Part of a small language model's weights.
Architecture: RMSNorm before each block, rotary positions, no biases in attention or MLP, tied embeddings.
MLP neurons of a small language model. Each row is named by its layer, matrix (down: output weights) and neuron, and shows model dimensions 32-159. Each number is 128 + 32 x the weight over its row's rms, rounded and kept within 0 to 255. A neuron's up and down rows have the sign that makes its largest values positive.
A block is one neuron, or neurons of one layer that tend to fire together. Before each block is what it responds to, as a language model described it from the Wikipedia text at the highest values.

Table headers and "of"
L5.down589 [196 101 143 110 103 159 174 120  99 119 129 154 104 100  69 118 159  64 144 168 152  97  77 168 149 110  94  90  84 141 130 129 179  41 206 114 158 139 115 129 150 121  77 121  90 136 133  88 103 129 140  91 126 157  91  56 114 109  65 137 161 140 168  57 126 121  85 145 117 108  98 112  88 102  87 104 154 187 121  62 143 186 125 115 180 147 146 122 184 124 106 125 134 119 126 100 175 148 157 127 141 130 131 127 151 168 134 123 155  99 112 105 126 124 119  66 154 117 141 107 106  79 132 159 220  84 148 113]
L5.down692 [207 114 138 160  77 123 145 149 118 162 107 108 177 122 174  90 122 102 116 121 125 138  81 127 103 142 142 165  89 104 123 135 153 134 132  95  89 123 161 122 144  97 150 139  97  60 176 130 128 121 177 139 119  92 185  93 147  95 152 120 112 148 180 145  71 124 134 143  54 103  77 104 185 127  90 129  92  93  75 108 134  86 131 110 141 179  94 171  77 162 161 169 113 138  96 128 176 124 175 146 149 124 124 164 116 125  99 106 128 143 121 179  86 142 114 135 146 128 134 208 157 169 154 148  86  88 166 130]
L5.down784 [129 100 120 118 130 112 184  96 104 140 116  82 177  87  81  92 142  92 124  73 118 111 172 135 156 137  83 171 117 103  63 105 105 106  81 115 124 141  71 133 120 156  87  73  78  72 194 171 169  93 102  99 108 171 103 145 118 126 132 146 171 157 148 116 126 171 170 111 176 122 157 153 142  78 148 173 120 105 124 151 110 126 129 195 184  83 149 192  94 165 172  79 148 108  78 131 121 238  73 131  86 130 104 108  99 121 175  99 175 114  99 114 155 164 102 117 164 145  92 179 150  95 135  90 142 141 110  88]
L5.down792 [166  69 152  95 111 148 113 168 144 128 122 126 129  53 179  71 104  81 126 143 111 129 103  93 115 161 100 139  98 111 108 110 178 138 148 112  90 108 125 152 151 118 103 130  46 110 173 131 122  92 182 132 156 128  95 123 127 118 128 138 137 178 147 209 107 197 178 152  71 170 130  85 181 157  87  71 158 141 177 109 111  78 120 144  76 189 121 121 110  59 140 144 141 109 133  69 133 181 124  99 138 137 130 142 138 175 112 130 157 114 108 149 164 153 167  64 132  93 118 134 146 128 179 142 102 135 185 171]
L5.down880 [179 124 122 207 176 147 123  99 188 113 120  87  94 118 145 101 112 116 135 125 173 100 153 109  83 144 175 195 106 135 103 164  87 135  81 143 114 115 158 117 115 130 104 127 130  81 132 140 126 130 130 170 158 130 165 148 179 139 141  98 142 151 105 104 111 138 132 145 166 134 134 137 119 132  95 168 135 144 115 185 128  87 143 129  96   0 125 173 120 143 158  78 135 163 103 101  92 135  99 141 128  53 129 114 154 171 113  94 141 108 125 141 165 128 135 103 104 154 113 195 122 109 154 143 155 118 190 135]
L5.down894 [174 131 157 132 132  92 188 199 105 158 107 131 132 147 184 100 117 155 126 119 142 147  89 151 105 136 167 114 154 159 137 108  91 100 116 144  94 186 111 111 102 145 131 111 118 180 130 127 191 138 121 129 112 114 133  43 128 141 161 159 195 101  72 180 129  87  87 181  67  88 140  98 155  76  87 121  96 123 117 108 132  98 175 131  84  43 119  60 151 126 128 152  83 105 116 106  92 100 189 106 121 172 169 141  99 138 173 159  98  81 140 164 136  98 130 186  85  89 137 164 119 105 162 117 120  90 184 176]
L5.down913 [141 112 136  83 132  88 152 100 100  73 106 132 112 163 139 100 106 121  72  79 118 142 121 160 134 132  71 119 147  98 128 160 136 129 112  99 154 138  87  63 119  84 140 118 143 130 115 113 137  82  92 186 127 110 115 129 166 118 115 129 127 161 141 143 120 117 121 181 105 131 132 130 153 166 150 141 149 128 112 180 117 121 111 113 119 128 123  92 166 160 156 160 125 111 117  79 156 150 147 136 112 106 127 152 116 186 127  92 134 199 120 149  80 121 205 121 104  91 163 141 180  74 117 150 102 130 111 158]
L5.down1023 [161 143 127 188 158 109 122 165 164  84 120 141 113  85 131 143  88 134  98 110 114 132 191  88 100 150 129 152 150 130 138 183 106 147 162  73  93 153 117 132 149 132 134 121  96  93 134 105 155 125 139 133  98 132 199 125 163  58 154 181 130 149  89 165 163  92 152 138 178 187  86 125 122 120 128  87 114 141 139 119 164 157  95 113  32 186  37 152 165 122  94 116 200 116 163 177 118 115 126 167 156 128 117 158  97 149  85 166 164 119 147  69 166 126  43 167 163 116 141 123 149 165  93  94 131 113 108 102]

Names and table cells
L5.down77 [141 116 126 148 107 132 142 155 101 143 109 145 141  81 115 109  77 170 135 125  80 160 148 136 132 154 106 151 129 118 144 171  71 129 133  97 130  87 132 120 128 170 182 108 133 164 127  92 159 129 148  90 105 130  94 176  87 148 110  87  87 193 139  88 151 152 106 132 137  93 111  44 156 104 161 170 100 167 154 157  96 201 174 155 150  97 131 129 148  78 154 103 125 114 120 147 150  92 134 156 194 169  95 147 121 147 109 181  34 149 165 166 117 168 121 128  68 119 164 126 144 102 100 162  81 112 152 122]
L5.down349 [139 161 134 108 135 175 110  79 118 139 166 120 147  99 178 119 113 146  83 140  98 136 148 105 178 103 134  57 155 157 136 155 127 153 145 135 137 103 121 127  76 127  46 150 118 127 131 169 166 112 137 114 180 176 159 142 159 137 101  88 135 142 187 102 105 207 176 132  96 153 115 130 106 143 105 132  64  59 133 115 136 122 128 116 199  56 131 155 169 128 115 133 144 166 157 147 111 136  86 149 143 146 116 156  91 115  84 168 103 114 131 119 146 137 128 125 191 103 105 164 103 119  96 151 147 177 104 116]
L5.down596 [176 132 121 139 119 164 161 147 134 150 121 110 123 135 159 128 148 138 155 166 192 164 108 104 152  28 148 166 111 140 157  87  82 140 163 100 120  89 145 116 129 108 141 121 178 109  82 108 151 107 122 166  74 124 151 123 114  99 169  91 174 156 129 149 141 173 154 134 162 170 114  89 151 131 115 138 123 157 136  89 178 143 114  86 146   0 190 104  92 153 164  92 121 130 113 130 155 127 122 184  87 115 165  97 102 171 108 155  98 150 129  97  90  97 131 181 205 118 108 104 168 151 115 144 111 101 159 137]
L5.down718 [ 94 160 141 183 178 136 131 138 175 144  89 122  83  91 160  87 115 125 119 129 140 127 101 188 142  97 114 105 112 127 167 145  84 199 110  77 165 122 156 131  71 141  85 144 112 123 115 142  86  83 134 113 144 121 128 122  91 151  96 109 154 107 137 149 152  77 178 109 109  99  75 119  97 121 126 141 117  95  99 130 176 197 118 128 145   0 118 163 141 114 104 152 147 110 132 140 109 119  83 133 122 152 195 146 138 104 138 195 126  79 117 145 116 158 117 138 109  85 154 123 112 137  81 107 133 141 166  73]
L5.down830 [138 127  85  92 114  81 100 111 143 135  87 108 107  38 158  63 156 110 115 165 103 119 128 164 130  93 102 182  79 149 188 143 168  87  93 135 175 157 141 107 144 124 178 113 130  99 176 148 137 184  82 128 128 114  97 109 135  97  78 114 163 119 168 119  85  70 152 112 126  89  83 111 160 112 141 118 101 103 150 208 135 163  85 160 118 123 106  66 135 144 136 190  99 132 106  96  94  80 141 166 126 157 146 134 144 164 163 147  77 151  94 152 129  70 155  94 104 106 143 111  80 115 143  39 128 143 179 118]
L5.down950 [120 132  93 182 140 149 145 187 206 124 110  91  82 102 163  90 106 159 116 164 201 124  96 151  18 109  83 135 131 149 152  98 107 108  82  54 188 146 144 128 141 133  95 115 114 121 151  95 206 120 127 150 145 172  74 151  89 141 138 101 120 127 143  94 113 114 103 150 177 138  90 154 120  56 150 105 166  42  74  99 174 143 120 155 170 195 123 101 155  86 190  82 204 184 137 105 122 114  92 115 141 159 125 183 100 146 100 127 128 180 161  92 145 131 137 119 103 105 124 139 164 160  89  91 175 159 175 130]
L5.down1157 [103 144 119 142  15 147 185 105 107 143  91 121 201 120 201 106 124 132  88 138 161 158 143 118 114  15  99 155 174 107 110 135 114 147 142 146 100  82 118 105 102  81 124 118 147 133 162 170 126 157 105  84 123  91 162 141 145 152 173 104 118  97 132 130  93 124  53 114 165 124 153 121 153 121  97 151 162 143  88 103 119 133 144 112 129 144 175 143  45 140 156 110  81 145 111 150 156  76 113 135  87 126 109 110 105 149 112 104 178 163 167  89  78 137 119 174 144 145 206 150 173  78 124 109 196 113 129 117]
L5.down1284 [169 154 197 139  73 171 104  45  98 106 168 100 136 103 113 121 103 113 133 117  85  83 159 139 115  31  86 134 147 106 146 178 141 178 147 162 127  84 168 121 107  93 141 150 117  94 137 139  91 163 166 111  83 108 121 111 137 123 108  96 154  77 115  45 126 155 144 132  73 110 147 122 122 139  48 202 121 137 119 143 168 189 165 164 160 145 116 152  76 125 134 122 104 112 170 144 171 115 137 121 140 121 137 156 166 123  84 134 139 160 169 152 124 166 125 134  99 116 115 152 134 160 178 136 172 111 138 113]

Name-initial word pieces
L6.down443 [119 141 146 129  56 127 140  79  81 146 108 151 128 137 115  80 138 140 170 133 162 162 121  82 142  26 113 113 155  95 204 100 125 110 102 104  70 118 163  64 113 128 137 126 107 146 116 117 147 111 137  99  75 136 177 179 115 149  68 123 138 111 120 156  85 149 107 161 100  85 138 104 129  87 116 175 135 212 105 136 134 152 143  70 152  57 102 116 102 107 132 139 117 160 113 123 133 150 121 112 183 159  94 105 182 183 149 124 100 132 139 120  79 145 115 158 178 106 138 129 195 148  71 166 127 103 134 140]

Article subject's name
L9.down351 [118 135 127 151 109  76 127 101 177 167 136 151 141 103 159 108 117 168 139 120  65 122 127 130  98 138 173 154 134 109 151 139 103 165 125  82 102 110  99  97  75 155  96 112  97  94 145 102 128  91 134 137 130 133  62 136 112 132 159 146 101 141  74 131 116 110 199 120  93 143 170 148 135  93 106  89 103 165 187  99 156 108 136 113 152 108 120 135 175  91 168 167 123 143 177 134 102 168 123 115 118 130 125 161 136 133 160 108 135 140  92 122 157 162 146  85 124  89 159 100 234  98 155  90 118 118 188 128]
L9.down396 [187  88 200 127 137 132 117 153  92 149  92 111 120 115 131 133 101 138  90  86 112 135  92 178 120  75 108 122 153 102 119 142 145  75 188 141  87 187 147  95 139  65 125  98 122 164 165 168 109 116  97 133 136  95 156 137 103 128 186 141 146  98 140 172 101 147 106 142  99 183  72 135 159  78 134 136  99  83  98  92  70  66 118 107 142  10  91 121 166 101  91 126 147 103 130 185 126 158 148 126 180 173 128 149 121  72 146 101 101  88 132 160  88 156 146  92 177 112 108 129  86 145 155  77 147 114 156 124]
L9.down411 [145 172  88 146  98 120 152  91 137 151 127 159 193 101 135 143 111 113 102 162 152  90 101  93  79  73 156 124 150 150 161 148 154  94 100 127 156 111 156 141 166 149  65 172 112 145 107 139 170 130 131 146 145 154 107 157  90 166 131 106 173 118 117 152 104  90 158 107 151 124 115 104  98 180 103 164 112 188 154 110 138 175 117 182 142 114 169 151  90 117 127 153 134 122 142 157 133 115  38 162 167 113 119  76 106 185 130 148 187 166  98 112 135 125 152 195 110  86 126 150 130 125 105 131 113 107  89 100]
L9.down599 [126 185  78  80 118 157 144 127 105 124 138 144 121 190 120 191 115 103 104  97 152 121 158 126  98 132 111 137 120  82 120 143 130 125 117 177 109 135  97 119 130 105 104 173 144 120 136 120 137  95 156 121 166 124 123  94 160 152 135 111 136 110 122 133 122 139 110 139  98 133 151 111 195 138 124 116 124 140  55 175 113 121 117  90 139 222 130 135 135 102 139  59  86 109 185 164  97 106 185 167 126 146 152 131 112 118  72 106 124 140 105 155 141 137 166 148 106  82 144 177 131 115 123 122 202  87 196 115]
L9.down726 [150 172  91 158 137 116 183 103 132 138 114 150 137 165 103 103 163 100 155 101  99 156 161 180  84 128 132 115 158 130 124 169 177 162  75 129  98  86  51 139 157  98 137 154 130 134  55 138 113 120 149 129 134 170 159 136 122 117 121 129 151 182 131 117 197 110 164 147  81  98 161  60 117 106 148  87 126 121 114  68 106 129 175 117 153 143 127  81 175 107 133  92  99 143 107 173  97  52 159 116 170 123 129 177 114 151 114 134  96 130 134 129 151 134 100 144 153 185  68 120 121  43 152 127 127 149 118 135]
L9.down733 [112 153  83 106 133 107  75 105 114 150 103 142 142  89 124 107 100 195 106 140 114 121 127 141 130 102 141  44 149 106 116 116  93 120 112 170  86 152  63  85 161 141 134 151 171  85 112 165 214 114 123 153  98 136 117 121  87 143  95  72 105  62 141 143 158  99 144 148 199 162  74 114 119 144 114 131  97 107  88 146 128 103 134 165 120 188 167  80 126  68 102 136 130 100 114 153 138 135 118 114 120  93 136 136 136 128 168 137 134  81 173 142 111 137 133 110 127 142 110 125 103 108 150  90  63  81 160 117]
L9.down841 [122 192  97 106 117 135 144 142 115 134 136  83 147 171 128  97 145 140 112 172 162  96 171 152 125 114 186  97  83 113 105 109 153 145 132 116  64 141  55 108 105  99 124 151 167 141 106 202 122 131 129 141 139 159 137 127 151  78 142 121 138 144 146 121 150 119 190 195 227 185 144  86 132 148 117 133 145 135 124 129  79 139  95 119  39  62 161  85 131 125 110 115  62 112 113 156 107  81 168 156 170 104  85 100 106 122 115 110 147 160  76 129 162 140 126 145 101 136 106 146 180  80 157 126 133 100  95 113]
L9.down930 [124 127 126  99 224 154 106 146 123 163 100 128 126 184 125  68  95  94 110 152 110  88 153  98 152 131 168 175 145 137 162 140 156 168 124 149 142  95 142 104 112 135 118 129 146 131 127 125  70 102 154 158 113 139 177  86 147 115 157 184 137 121 152 153 112  53 114 159 121 106  91  97  98 145 167 132 159 108 184 173 117 184 107 128  94  18 164 136 160 115  71 112 119  87 114 127 125 108 140 164  44 201 145  82 169  82 153 145 100 133 125 113 151 152 129 169 142 144 120 115 149 192  82 139 112 103  74  70]

Table separator rows, word-initial fragments
L9.down72 [ 97 127 165  86  97 161 143 183 137 111 145 126 108 162 114  72 122  78 131 103 132  97 164 174 104 127 162 108 131 152 108 132 138  94 149 131 139 114 119 157 197 163 106 145  61  53 119  85 135  81 110 176 170 101 102 125 119 135 157 127 163 143 149 135  98 123 135 165  65 143  74  85 171 187 106 164 139 136 123 182 146 101 147 135 178 104 163 152  93  70 154  98 157 131 122 150  78 100 143 136  99 126 159 153 127 155 167  77 141 167 171  71 195 122 125 139 123 163 139 183 137 124  95 110 156  96 117 141]
L9.down209 [144  67 125  77 101 129  78 132 118 171 129 147  91 206  29 134 122 121 150 119 158 127  60 180  96 103  80  91  88  99 138 109  91  90 195 105 145  87 178  37 117 153 108 106 112 176 103 148 137 178 149 111 151 149  82 126 124 100 165 148 107 187 112 144 107 155 147 118  70 178 115 143 131 121 130  89 124 114 102 112  96 126  78  91 130 175 129 107 165 153 184 115 149 167 102  87 134 110 181 163  98 168 135 105 156 134 154 164 127 156 141 177 106 147 124 125 142 152 176 111  96 114 165 143 109 133 133  83]
L9.down376 [155 105 113 127 134 155  79 117 130 130 163 129 129 141 110  96 110 150  68 129 109 164 112 114  92 139 121 121  92  95 134 109 114 119 130 108 170 103 115  79 161 132 122 148 116 128 100  75 150 131 189 101 129  62 151  89 189 124  99 141 103  91 140 133 138 117 107 133 111  66 122 107 122 141 121 154 144 126 153 108  89 129 127 114 249 104 123 144 145 112 192 151  94 123 145 159 118 183 114 165 119 149 157 138 133  99 153 127 146 165 121 155 128 172 149  94 221 129 147 144 131 200 108 165 134 127 129 168]
L9.down461 [121 134  71 118 100  96 166 154 100 115 185 213  73 146  94 134 168 173 140 152 131  93 102 113 159 112  69 159 160 116 134 129 131 130 172 143  96  92 160 162 159 145 102 185  87 148  92 134 135 113 133 145 132 132 135 133 162 172 128 102 122  90 140 153  87 123 109 179 125 127  95 186 139 137 210 129 157  99 109 104 154 105 123 144 114 193 134  65 117 117 119 138 137 103 134 123 109 127 154 120  71  78 160 149  72  93 189 169 163 105 137  96  84 139 202  66 148 155 100 156 125 131 141 133 121 145 113 167]
L9.down537 [178  97 173 221 110 149 117 157 118 108 180 159 109  66 117 152 101 158 153 107  81 135 114 165 132  51 159 107  66 123 157 101 120 167 124 102 113 145 103 147 157 135 177  79 124 134 222  98 181  99 182 105 124  91 154 133 117 136 125 153 115 140 107 113 121 185 142  74 228 125 107 118 128 182 146  94 119  83 111 117 125 116 135 133 118 146 118 127 137  59 116  79  93 124  90 125 153 159 141 107 122 118 143 129  34 118 121 148 136 159 159 135 105 154 116 121 145 136 115 168 122 108  94 156 115 132 124 114]
L9.down802 [113  93 111 160 144 138 160 159 136 112 123 155  89 114 138 152 115 128  90  66  83 156 111 199  98 111 149 161  78 141 100 133  78 150  68 119  94 148 138  86 101  81 149 105 147 158 118 161 176  59 138 126  85 105  77 112 115 134 145  86 165 175  94 148 183 108 127  44 135 157 105  88 108 157 148 105  92 199 146 103 109  73 107  73 152 108 165  98 137 136 136 108 111 105 136 140  93  92 107 175 138 158 154 122 131 128 142 169 153 158 106 123 133 115 126 115  83 183 108 137 128  94 148 104 151 129 156 205]
L9.down813 [142 195 131 140 104 147 122 164 150  79 131 131 144 120 129 134 104 118 190 160 135 109 125  97  88 104 151 134  96  69 181  92 146 114 124 109 111  76 119 132 154 108 120 120 124 166 144 164 186 122 164 116 136 154 123 108  99 153 150 181 147 130 147  73 144 169 130 141 121 127  82 199 132 103 180 173 155 154 104 120 112 129 140 139 172 116 167 143 144  93  66 128 132 120 151 128 121 124 137 153 120 164 127 136 129 184 132 112 144 123  99  99 135 104 129 139  84 155 133 135  83 176 137 181 137 160 150 185]
L9.down1291 [106 159 174 127 204 117 112 137 108 105 115 142 170 108 107 117 135 139 161 158  90 182 145 120 173 107 159 123 149 128 111 130 115 153 114 130 117 108 120 143  88 129 163 138 142 113 106 113 199  87 181  82 150 152 106 121 111 141 136 165 152 165 119 158 125 129 120  92 162 134 175 128 127 123 135 130 119 183  96 134  97  87 174 174  94   0  45 163 131 109 149 112 166 137 101 149  71  89  65  91 150  80  75 128  58  96 155 116 129  56 124 120 120 147 131 146 111 109 113 161  88 147 100 126 174 124 122  98]

Table header separators
L6.down478 [132  57 132 180 177 105 121 106 132  91 130 126 113 113 127 157 130 176 142 104 186  69 133 129 143 179 131 124  89 152  52 197 140 119 151 145 118 139  76 126 144 138 128 130 157  91  59 127  97 129 101 137 175 153 142 127  83 118 139 149 128 148 131  81  96 128 130 141 120 111 133 128  82 163 106 137  81 125 124 116  79 132 122 186 147  78 134  78 105 144 123 109 102 119 120 204  96 105 122 139  83 109 113 114 185 180 168 123 152 181  50 102 151 109 104 149 135 110 136 116 108 138 149 112 151 123 102 128]